config.toml
hidden_size = 256
num_key_value_heads = 4
head_dim = 64
intermediate_size = 1024
norm_place = "pre"
positions = "learned"
bias = "all"
init = "normal"
init_std_up = 0.0311
learning_rate = 0.00944
lr_mult_o = 4.0
lr_head = 0.00343
warmup_steps = 200
decay_fraction = 0.752
dataset = "wikipedia_en"
MLP neurons of a small language model. Each row is named by its layer, matrix (up: input weights) and neuron, and shows model dimensions 0-127. Each number is 50 + 15 x the weight over its row's rms, rounded and kept within 0 to 99.
A block is one neuron, or neurons of one layer that tend to fire together. After each block is what it responds to, as a language model described it from the Wikipedia text at the highest values.

L7.up191:47 48 42 67 57 40 38 65 46 47 59 63 37 05 34 55 55 29 50 42 65 36 51 41 58 44 34 59 48 54 64 79 25 61 48 27 69 35 40 49 97 45 67 55 32 51 41 31 17 52 68 17 22 19 61 51 52 56 28 44 35 57 59 51 31 49 64 59 86 56 78 58 60 52 67 32 50 42 52 59 69 81 31 70 43 36 50 48 70 52 59 37 84 44 44 70 43 37 37 59 73 58 27 43 59 47 48 53 22 62 45 64 67 44 69 76 35 48 62 50 69 28 47 48 43 39 63 39
L7.up195:28 41 71 67 86 57 64 41 44 44 82 62 38 18 49 68 46 89 44 65 36 24 21 39 49 19 45 50 45 37 58 78 51 25 37 64 61 45 59 54 58 68 54 51 52 40 51 50 65 56 42 68 47 28 53 55 66 46 26 53 50 38 68 16 25 57 75 53 51 30 71 40 53 59 56 41 51 23 59 30 63 26 47 62 74 73 50 38 58 60 79 43 68 52 45 52 68 46 47 65 33 55 43 38 52 52 40 40 53 52 61 67 58 61 48 50 51 60 55 79 28 44 44 44 44 41 43 41
L7.up408:54 40 55 49 45 33 70 50 48 44 38 75 63 47 48 63 30 40 35 38 66 67 76 42 48 60 29 73 32 30 75 27 42 48 44 51 68 65 59 30 74 51 54 24 49 63 50 52 42 49 78 47 56 65 42 44 39 39 43 44 24 20 61 25 48 56 61 57 69 45 41 44 57 45 39 62 53 41 64 37 71 59 41 41 66 65 47 65 45 47 57 46 53 58 42 37 21 44 64 76 35 40 44 35 51 64 27 66 53 53 33 53 25 14 32 40 36 47 42 55 56 59 47 59 67 37 71 08
L7.up527:26 43 62 53 41 31 53 37 67 35 48 60 36 51 70 71 45 36 83 62 53 46 51 37 37 60 53 59 37 54 72 65 64 50 54 66 66 42 58 38 58 56 74 57 41 55 60 49 38 57 79 62 44 60 89 51 64 60 66 33 54 53 72 27 50 32 68 73 49 32 71 48 51 81 81 39 59 31 60 53 48 43 57 71 49 49 58 33 55 58 68 47 61 41 66 59 43 55 70 55 28 72 47 17 46 56 50 54 54 44 75 44 48 62 48 39 21 41 46 60 32 86 30 59 26 42 47 45
Mid-acronym capital letters. Single capital letters in the middle of all-caps acronyms and codes, such as AHC, IIHF, FIBA, CHF, PAN; sometimes middle digits of numbers or broken non-English characters.

L8.up481:49 63 25 62 26 41 48 41 74 59 43 56 42 50 42 57 51 16 69 64 53 48 50 36 81 69 56 36 54 25 68 58 34 21 67 54 65 74 42 34 35 25 53 37 51 56 64 31 43 39 38 70 45 47 58 55 62 29 29 59 35 28 55 53 39 67 46 53 48 30 23 55 47 65 30 34 61 68 62 81 29 43 40 52 48 69 60 33 48 61 55 41 53 65 29 37 42 48 48 67 54 44 19 71 53 32 56 38 53 38 52 45 54 44 40 55 33 48 60 35 67 44 61 94 62 40 48 66
L8.up972:69 33 70 26 63 17 56 48 64 42 47 44 40 64 35 54 42 34 66 47 26 55 79 43 64 42 58 69 57 40 58 66 35 41 77 39 44 77 57 57 58 45 49 45 73 54 26 35 63 55 59 56 80 35 39 33 62 60 19 31 49 60 45 53 38 47 63 46 57 77 43 73 48 61 65 48 58 52 48 42 49 34 55 50 34 65 64 58 19 47 70 68 55 44 74 48 60 43 43 18 34 51 46 78 33 41 70 45 34 28 44 40 60 43 25 67 64 60 60 58 29 18 51 65 61 58 45 56
Sentence-final period. Periods ending a sentence, and closing quotes after quoted speech, in Wikipedia prose, usually before a new sentence or section heading.

L5.up114:29 67 42 73 52 27 48 46 53 46 22 45 25 36 43 62 39 32 75 38 36 52 66 35 42 31 53 51 35 46 62 20 73 63 35 48 61 42 49 23 83 32 34 61 69 69 64 70 55 59 56 19 53 55 38 32 52 20 70 48 76 41 56 69 68 40 35 52 63 65 44 64 45 62 62 44 38 42 23 27 33 40 50 30 43 37 45 40 34 44 34 50 84 45 60 61 39 45 40 68 47 20 51 31 10 37 71 68 43 66 42 67 59 70 20 76 59 26 68 40 40 40 38 44 63 47 64 51
L5.up117:42 50 53 46 52 36 61 54 57 95 33 64 35 35 52 69 63 59 34 35 52 60 42 47 37 52 48 34 37 61 64 11 46 58 37 62 60 34 55 59 65 36 36 36 78 41 35 34 52 39 18 41 64 40 55 42 48 45 31 35 63 76 66 65 39 17 53 24 24 83 41 42 38 65 29 46 53 27 70 49 20 49 48 32 42 66 41 66 40 68 39 43 65 26 45 80 38 57 42 60 67 66 54 36 67 40 57 50 37 39 36 45 33 23 39 34 58 74 65 57 65 33 62 30 41 25 52 77
L5.up497:48 39 44 52 58 27 65 73 75 52 45 36 45 39 56 51 35 58 51 75 40 31 40 65 67 66 31 60 41 39 49 55 50 61 54 50 28 35 22 49 47 47 39 58 58 53 34 37 74 12 75 43 47 56 60 40 36 88 46 43 20 52 58 61 30 57 53 41 38 41 47 64 65 56 55 52 62 35 29 32 29 78 50 32 63 43 52 42 48 57 26 60 59 30 55 90 47 42 49 61 35 35 73 26 68 47 50 59 43 26 61 42 24 76 32 54 31 50 65 78 71 49 73 60 53 69 53 36
L5.up510:30 43 48 43 51 50 50 61 41 56 30 48 48 45 71 62 51 40 45 54 43 59 49 61 82 34 56 55 27 13 45 70 73 67 42 64 65 51 25 48 63 19 52 22 83 45 72 30 28 68 39 69 69 58 62 45 39 53 76 60 30 53 52 66 37 58 47 46 34 54 62 65 47 61 33 70 44 36 65 56 48 71 32 85 51 48 58 61 45 52 61 15 63 12 29 39 34 41 46 41 58 51 67 23 49 68 16 80 68 45 49 48 48 62 24 33 47 53 41 46 28 31 50 24 61 48 44 40
L5.up537:55 70 47 50 36 55 63 16 64 77 31 67 42 34 45 58 46 54 11 29 52 72 56 52 58 62 21 48 49 50 52 33 73 42 32 50 55 28 53 35 44 51 47 39 64 41 48 67 50 57 61 20 57 09 56 53 65 36 66 56 66 61 49 38 36 47 60 48 45 46 52 39 52 31 52 35 53 47 46 80 36 54 57 56 69 55 14 46 54 57 68 69 66 38 46 50 54 30 41 61 49 64 65 58 44 59 54 38 39 66 46 66 40 59 48 43 51 71 62 80 62 46 52 42 09 37 69 49
L5.up774:28 35 53 66 35 51 54 61 69 51 61 80 67 60 47 70 32 71 49 60 63 55 62 77 30 47 13 73 64 42 29 49 51 51 13 53 77 65 77 43 51 49 68 47 37 34 38 55 49 52 57 41 50 42 44 52 29 41 34 44 63 45 62 68 76 50 43 17 62 49 38 58 46 61 47 28 42 42 26 42 27 49 60 26 24 49 56 45 47 43 44 60 72 45 53 33 52 14 48 59 68 93 57 39 57 09 42 35 46 65 52 63 45 48 32 77 41 60 45 59 70 51 58 26 49 68 49 73
L5.up892:31 53 47 16 45 39 66 46 72 52 35 42 56 56 47 67 39 46 58 73 43 64 64 66 50 37 37 46 47 49 42 71 62 35 32 32 55 40 50 53 45 64 33 73 60 47 53 55 45 40 54 47 48 52 31 34 52 55 50 71 70 73 68 79 65 57 26 45 63 61 28 55 19 52 48 65 51 67 53 77 52 65 54 21 29 39 41 46 46 71 30 53 50 37 53 30 29 40 29 54 33 68 45 86 30 47 47 39 40 59 35 35 71 36 46 69 37 31 36 42 26 30 64 50 30 66 43 81
L5.up924:60 32 56 38 43 43 55 62 39 78 65 53 69 22 65 64 25 66 55 31 48 57 54 63 68 29 55 62 44 40 22 74 71 43 73 67 56 28 52 45 50 82 32 54 25 40 52 37 49 72 63 23 59 46 49 36 55 13 39 65 50 69 31 51 54 16 54 36 80 57 27 51 35 47 54 62 36 24 70 59 41 86 65 40 27 59 29 28 53 64 45 29 71 33 33 54 54 50 47 39 40 46 41 55 44 82 76 36 50 43 23 77 24 85 17 44 52 39 46 59 41 57 13 60 40 58 44 51
Mid-word fragments of split words. Inner word pieces that follow a short opening piece of a common word, strongest for ed in feed/feeding, also heavily, learning, receiving.

L7.up24:29 49 51 38 32 41 53 70 32 64 33 62 34 69 56 61 42 57 42 45 47 51 32 65 69 57 46 43 47 78 44 53 58 47 79 52 66 43 34 54 38 48 45 49 46 64 71 74 20 46 36 47 50 66 57 29 41 58 61 29 63 39 62 44 44 39 47 58 47 45 43 63 77 42 24 42 63 77 23 53 38 31 42 81 35 51 61 48 68 53 58 49 33 77 53 30 64 18 55 54 43 51 48 53 75 60 78 43 67 67 71 56 50 62 58 50 53 51 77 27 34 46 32 44 50 48 59 43
L7.up236:51 49 67 37 32 37 64 99 53 69 38 40 63 55 42 60 54 45 68 66 50 80 42 71 65 68 56 57 37 49 34 46 59 59 53 71 77 37 81 15 44 75 50 25 43 55 21 54 57 49 51 43 52 28 40 39 39 61 58 62 57 45 27 47 31 51 56 65 42 54 55 43 50 68 34 42 68 54 39 58 49 43 37 61 59 57 64 44 38 44 72 39 65 54 24 38 76 41 58 40 79 67 53 54 14 78 79 53 62 31 55 54 71 77 73 40 38 49 36 58 52 61 12 44 47 47 70 52
L7.up757:44 70 29 71 60 54 66 32 46 55 55 55 42 45 75 51 44 58 65 82 49 69 50 68 53 41 95 30 62 42 46 28 74 64 35 41 63 61 53 46 43 56 88 50 23 52 43 30 48 48 41 53 33 72 38 35 48 39 55 43 37 63 32 38 38 52 44 39 54 15 67 60 13 77 43 37 45 27 46 30 54 38 60 45 47 50 57 33 50 61 32 56 66 20 49 35 37 45 44 56 76 28 34 47 35 77 66 44 68 62 59 53 84 61 32 49 65 54 61 26 42 34 57 57 46 32 69 47
L7.up870:64 36 69 38 57 35 23 63 59 56 33 63 63 47 30 54 41 48 36 77 47 28 15 43 70 60 54 33 41 48 42 23 42 23 70 58 67 31 66 25 69 70 50 45 64 59 46 58 36 44 65 75 51 22 49 59 46 81 32 39 46 39 23 41 29 22 52 66 54 31 23 57 42 64 39 60 60 33 39 63 38 44 48 49 42 46 69 45 39 43 38 47 52 51 54 43 70 51 60 73 51 45 59 64 59 90 55 44 79 34 45 53 83 40 61 21 47 35 70 41 52 38 32 65 32 56 72 79
Paragraph break tokens. Double line breaks ending a paragraph in Wikipedia text, usually after a sentence-final period or a section heading, before "The", "In" or "==".

L7.up35:65 51 62 83 44 30 30 57 66 39 45 45 18 28 57 68 66 59 38 55 43 45 42 38 38 36 35 55 41 52 46 67 63 46 61 65 42 49 41 55 49 66 33 30 33 78 28 74 40 57 46 34 46 45 32 49 46 33 74 36 53 65 51 69 42 53 52 48 73 68 78 70 51 45 65 65 21 57 46 55 68 74 50 32 61 31 34 53 77 47 50 61 68 47 39 44 36 73 55 55 64 26 53 45 43 50 50 29 34 35 45 57 32 43 58 30 66 27 48 55 28 57 62 77 38 34 67 61
L7.up198:18 57 45 41 51 45 37 58 64 44 60 74 59 13 36 64 60 43 36 62 36 52 50 65 80 42 23 52 54 57 76 55 63 65 55 43 55 40 66 42 68 52 18 47 60 45 43 39 55 62 87 33 63 33 51 33 77 47 54 39 46 75 44 39 35 61 84 72 47 75 58 61 45 32 29 38 49 54 00 66 46 59 93 49 78 55 48 73 59 48 60 33 67 26 53 62 36 49 61 52 34 60 57 34 39 34 72 40 44 35 41 15 38 36 48 73 60 47 41 60 11 55 31 54 54 40 63 44
L7.up245:43 77 48 51 31 53 59 61 47 56 32 55 55 37 59 29 38 29 70 75 51 43 33 40 72 50 51 74 78 64 50 53 52 51 57 63 74 37 53 60 62 38 58 46 60 61 69 45 47 16 55 64 42 48 34 43 49 66 48 30 37 33 43 54 44 61 30 37 46 37 41 64 33 41 72 58 61 55 72 27 40 53 49 18 60 66 36 50 76 36 57 65 45 37 41 66 53 34 36 46 46 60 68 48 46 42 67 81 39 57 44 79 65 66 33 37 37 30 65 50 53 45 31 67 41 46 49 46
L7.up601:53 43 50 42 38 47 70 64 68 37 53 64 49 63 38 43 53 73 63 68 58 46 59 29 57 62 49 53 25 38 71 53 46 47 69 43 65 55 67 44 76 59 09 42 37 51 21 37 51 74 77 45 41 31 67 59 56 58 39 55 69 54 42 76 56 49 88 54 43 65 45 46 56 38 38 51 65 38 33 70 24 49 31 66 51 41 36 27 43 91 57 65 33 15 25 76 58 48 59 63 37 54 53 22 29 47 47 52 32 50 48 43 32 47 41 53 61 46 43 37 26 63 51 54 32 82 15 51
Mid-word subword pieces. Middle fragments of words split into several tokens, above all "at" in f-at-her (father); also F-in-ancial, pro-v-ide, Prof-ess-or.

L8.up171:65 48 54 43 52 48 40 67 83 52 39 51 45 35 56 58 38 63 60 60 75 35 49 49 44 72 52 67 40 39 38 79 68 22 51 63 46 70 52 77 51 51 57 34 69 40 43 35 45 55 58 31 42 52 79 14 57 55 58 45 58 45 43 92 42 32 29 42 58 67 45 48 54 32 28 64 34 51 29 52 35 66 48 53 36 42 87 66 53 45 69 68 54 32 60 44 44 68 38 51 64 45 48 36 76 39 47 60 68 46 48 31 31 39 48 44 50 58 24 61 48 41 47 56 70 23 47 60
L8.up451:32 50 57 49 37 46 46 69 39 14 48 50 82 47 49 59 53 37 40 19 49 85 29 58 56 51 35 38 42 52 39 45 81 44 45 45 48 44 37 56 29 58 69 46 73 25 46 55 55 38 53 57 50 64 28 60 70 29 69 56 71 69 24 82 48 45 47 44 69 49 78 74 39 50 52 67 29 44 50 53 30 56 46 53 51 62 68 82 50 53 61 39 64 36 28 51 65 58 47 49 81 63 27 26 30 62 62 30 44 62 54 54 17 47 41 31 57 70 66 55 35 61 49 48 45 17 51 86
Mid-word vowel fragments. Short vowel-led word pieces right after a word's opening letters, as in w-at-ershed, Bo-at-s, n-orth, Sw-ed-en, across all kinds of text.

L5.up83:47 34 56 50 68 38 43 61 57 58 33 58 53 72 60 87 48 44 45 79 52 41 60 79 40 59 76 46 78 69 63 55 27 27 70 31 47 54 54 47 37 56 68 36 31 46 30 52 00 72 38 60 38 43 47 72 46 47 42 53 49 44 52 47 63 52 60 60 38 56 25 63 47 35 48 64 46 93 55 57 47 15 58 24 46 51 23 35 53 52 41 42 45 57 43 54 52 39 42 38 36 49 63 59 43 58 69 58 36 52 39 37 42 25 52 51 49 49 60 35 44 51 31 77 37 56 28 45
L5.up176:49 30 69 86 27 46 64 66 67 66 67 50 58 46 17 18 44 27 59 65 60 43 55 53 37 39 41 39 54 47 50 23 63 34 59 71 47 76 51 37 41 51 55 69 29 49 37 53 52 61 28 67 42 34 51 58 73 50 43 43 35 59 50 58 55 64 23 59 63 69 48 68 51 87 36 65 58 65 38 50 40 63 65 52 55 40 49 67 50 58 27 38 67 43 55 45 44 52 59 58 42 37 02 57 48 20 53 39 24 40 45 43 45 62 50 50 66 47 37 70 48 69 79 61 36 61 78 48
L5.up455:32 46 38 57 51 50 65 58 54 79 80 63 61 76 38 75 32 33 45 61 17 28 67 51 38 33 70 68 51 53 54 18 50 54 52 44 62 27 74 40 81 13 43 51 64 34 74 39 26 44 59 42 43 52 48 38 74 62 60 88 72 62 50 62 79 41 53 62 28 64 37 70 67 71 36 60 43 58 51 55 49 34 39 48 17 58 43 50 66 45 57 41 51 42 38 29 37 62 35 57 11 63 42 58 55 50 73 46 64 41 39 30 53 39 50 36 65 63 91 63 33 31 69 41 59 42 64 47
L5.up568:62 52 71 68 60 55 57 19 60 70 74 52 33 53 48 57 52 57 63 58 69 51 47 27 53 26 55 63 39 31 77 46 77 50 44 28 69 33 70 62 81 65 43 30 56 66 45 30 58 46 53 24 75 66 35 36 56 61 66 82 41 71 49 45 61 05 48 53 51 44 57 58 50 33 84 41 49 20 61 58 54 31 56 30 38 49 07 56 53 49 45 37 76 40 42 53 61 37 46 58 40 43 72 58 31 60 53 51 26 47 34 37 30 54 42 74 44 67 37 44 24 55 35 34 43 29 60 62
L5.up593:45 38 37 43 66 47 30 63 78 64 54 85 37 51 52 69 33 50 46 42 81 33 04 66 25 60 76 31 36 44 66 25 30 40 60 56 42 49 47 39 62 58 43 53 59 65 77 42 38 42 36 67 56 67 56 56 42 58 35 37 58 24 36 68 65 86 51 73 58 37 51 39 42 56 31 64 66 47 39 41 50 65 64 39 45 49 43 46 42 55 53 53 25 39 39 55 47 42 61 60 65 19 49 56 60 64 32 15 51 12 46 49 39 53 77 72 36 63 46 64 43 39 54 77 48 56 69 43
L5.up658:38 58 35 56 47 24 22 79 48 41 70 81 73 48 63 55 47 54 50 71 54 64 38 55 64 51 71 29 39 47 38 43 34 28 77 61 68 61 19 28 62 69 49 46 31 39 53 75 18 61 54 75 43 50 43 66 37 56 49 67 67 72 41 33 12 43 39 37 57 24 77 64 40 43 49 56 53 35 36 37 38 36 35 39 12 26 39 60 43 52 49 52 78 66 36 47 54 69 60 41 49 73 37 50 46 72 64 51 82 38 48 55 61 52 62 51 42 50 45 43 36 45 15 64 70 62 57 72
L5.up810:43 49 54 56 52 25 42 68 27 59 67 56 51 85 17 76 47 32 30 42 43 37 50 40 61 57 63 28 26 65 62 56 45 29 64 05 29 63 53 76 82 46 43 61 47 36 38 56 30 54 31 57 54 50 67 71 41 39 47 43 45 38 33 41 43 68 48 76 58 51 32 28 52 53 27 47 74 52 73 31 82 55 69 36 33 40 78 46 65 67 47 38 43 44 58 25 52 34 59 56 62 44 47 34 62 36 51 65 60 35 49 52 35 50 42 63 65 54 28 21 47 58 35 37 48 45 42 58
L5.up1016:39 86 60 65 26 53 43 78 45 71 51 52 28 37 18 47 41 27 34 68 53 57 75 48 42 69 41 36 54 33 64 00 49 22 78 30 41 51 54 39 69 49 58 66 47 43 42 55 40 76 23 68 77 60 38 37 73 50 42 58 50 45 43 50 47 36 55 74 58 34 24 53 43 44 25 68 44 30 39 15 56 47 43 42 49 48 93 58 39 81 53 51 87 41 35 74 36 54 50 71 33 30 55 64 42 52 71 49 50 33 43 34 68 37 24 59 49 28 50 34 47 76 67 38 49 57 27 48
Sentence-final periods. The full stop ending a declarative sentence in Wikipedia prose, often before a new sentence or paragraph, as in "was beheaded." and "until her death in 1990.".

L5.up121:44 45 75 24 45 35 43 44 45 57 23 45 63 42 53 47 59 70 61 31 55 55 58 40 57 47 51 36 58 27 68 51 42 53 35 63 69 38 48 18 94 34 50 51 42 33 77 44 51 38 47 40 54 26 62 27 64 68 42 40 53 57 42 52 57 60 34 64 64 44 48 91 34 45 43 62 50 43 51 52 34 51 50 44 54 67 39 64 14 28 53 44 84 26 19 46 75 49 44 54 37 75 49 62 52 57 21 56 49 60 39 68 61 37 54 59 20 59 49 36 27 67 32 47 56 83 27 48
L5.up203:23 24 65 69 43 81 48 56 70 52 24 63 35 50 56 70 49 52 70 56 66 70 40 56 65 24 35 38 55 25 57 60 66 61 36 18 49 43 49 41 43 43 37 33 58 46 60 38 55 49 09 59 36 74 57 48 59 73 65 69 43 39 45 42 18 54 44 70 56 36 30 66 60 45 47 31 70 51 43 85 51 44 72 39 56 16 43 32 51 48 55 38 36 39 42 51 81 32 58 62 49 50 39 28 21 77 30 39 44 40 45 71 64 39 55 60 35 72 67 38 62 47 34 16 35 65 47 72
L5.up248:55 64 55 65 50 17 74 42 75 57 34 83 46 54 44 31 37 55 58 59 54 60 32 61 50 39 57 41 59 27 38 54 39 16 36 39 71 50 40 40 47 61 39 63 49 46 40 52 64 17 34 61 40 67 39 47 69 72 53 55 40 39 48 65 57 55 53 68 56 33 60 50 61 48 54 54 20 45 87 65 26 54 30 51 61 45 37 55 18 70 38 40 39 29 39 38 58 57 44 54 46 45 57 69 63 47 64 59 38 62 42 63 28 68 42 54 52 41 68 35 37 55 36 55 34 36 47 65
L5.up506:46 69 39 32 41 43 46 54 62 72 54 54 42 37 56 53 40 50 66 46 57 62 46 49 69 44 64 48 50 54 67 48 52 54 41 26 90 13 46 69 62 61 58 16 56 16 62 70 71 57 35 16 41 48 53 46 55 64 31 48 60 67 62 35 65 62 50 44 57 64 29 60 45 44 43 35 54 44 64 33 64 38 40 47 30 39 51 20 43 46 41 21 51 52 56 49 53 63 36 49 43 36 54 51 43 52 24 77 37 56 55 25 51 46 47 36 42 54 40 50 52 33 64 56 44 45 70 66
L5.up517:43 82 66 45 75 40 63 61 65 51 49 77 42 22 65 34 34 55 47 32 26 71 44 65 55 59 47 20 31 44 55 61 62 66 38 42 37 44 84 64 50 14 41 35 49 27 52 53 41 53 31 43 40 51 58 61 47 36 58 53 55 33 72 37 62 61 37 54 40 72 41 68 56 69 57 52 51 47 66 39 57 29 40 45 59 51 29 63 54 55 62 11 69 39 71 47 70 68 17 49 44 53 27 47 44 56 50 33 67 68 59 71 56 63 61 52 77 70 60 94 33 69 57 59 35 66 52 74
L5.up631:29 18 70 60 26 49 61 44 55 57 32 53 24 55 54 57 32 49 24 39 51 39 53 31 35 53 56 45 56 43 48 72 49 66 45 50 59 27 28 68 26 22 33 44 64 70 72 43 63 33 60 41 38 64 46 48 39 37 54 30 63 47 51 31 35 38 58 60 32 51 61 43 26 27 52 57 47 47 53 52 46 53 74 61 49 47 70 25 52 69 65 20 70 32 37 15 47 46 60 47 64 37 43 41 39 68 52 41 72 62 38 48 81 53 67 55 25 38 71 83 57 69 06 48 39 69 50 71
L5.up793:52 53 63 65 33 22 70 45 64 68 77 54 70 52 47 79 57 43 68 68 59 65 50 64 48 54 35 50 65 69 45 79 67 31 50 51 58 58 26 63 46 55 56 28 62 64 42 67 69 46 72 61 32 66 38 54 54 42 22 36 57 46 63 42 30 32 60 61 42 32 62 66 64 35 54 42 62 51 46 26 61 56 71 57 87 47 28 47 65 56 50 37 81 72 38 42 59 48 49 41 77 48 42 61 55 62 20 50 51 86 40 79 62 64 57 59 43 47 43 43 46 57 36 39 33 75 49 64
L5.up964:21 52 61 44 71 59 67 40 55 57 50 51 35 45 42 40 53 56 71 48 62 32 41 43 78 55 39 54 64 50 60 54 80 34 61 72 72 24 62 56 74 66 46 44 40 46 76 68 28 39 50 36 41 10 68 49 35 36 44 54 16 61 49 44 46 58 61 40 45 45 49 50 64 62 65 37 69 89 68 16 39 51 83 42 54 45 57 70 45 43 80 40 49 37 39 53 30 24 46 69 42 56 24 38 60 53 40 74 37 57 38 75 55 61 16 44 27 42 65 70 53 72 08 28 37 34 60 42
Final piece of numbers. Last digit chunk of a split number or acronym, often a decimal, coordinate or table statistic before | or comma, e.g. .19|0, 2.8|0, CB|C.

L8.up925:75 52 58 53 43 66 42 53 43 43 34 79 64 67 20 31 81 69 70 59 64 66 44 37 40 69 35 87 60 48 45 17 43 57 50 60 67 48 38 46 58 20 36 39 39 44 41 23 51 50 59 53 77 62 42 42 42 46 58 29 57 57 29 71 45 51 56 68 48 56 50 84 45 15 49 51 43 63 61 70 49 70 36 54 60 40 49 51 63 66 37 30 31 67 44 52 50 25 32 52 79 14 37 57 80 59 55 51 63 42 19 45 45 59 73 40 85 49 46 53 45 54 47 48 40 53 47 68
L8.up947:42 73 70 63 34 42 32 68 48 52 35 73 73 86 62 57 77 59 68 68 40 46 53 67 36 32 21 66 74 56 36 56 43 44 37 45 83 65 30 38 56 45 44 15 31 40 58 39 58 37 66 46 32 27 56 54 49 49 57 45 74 58 63 45 45 47 57 62 24 53 43 39 39 25 40 37 65 31 55 27 54 37 40 50 60 48 73 62 52 40 63 68 40 47 49 47 73 24 48 82 72 29 52 24 79 67 64 75 43 70 45 31 55 70 51 56 47 62 47 55 48 39 42 81 45 17 45 39
Mid-number digit chunks. Digit pieces inside long numbers such as decimal coordinates, GNIS IDs, ISBNs and postal codes, plus the space before a day number in dates ("April 8"); weaker on odd mid-word fragments.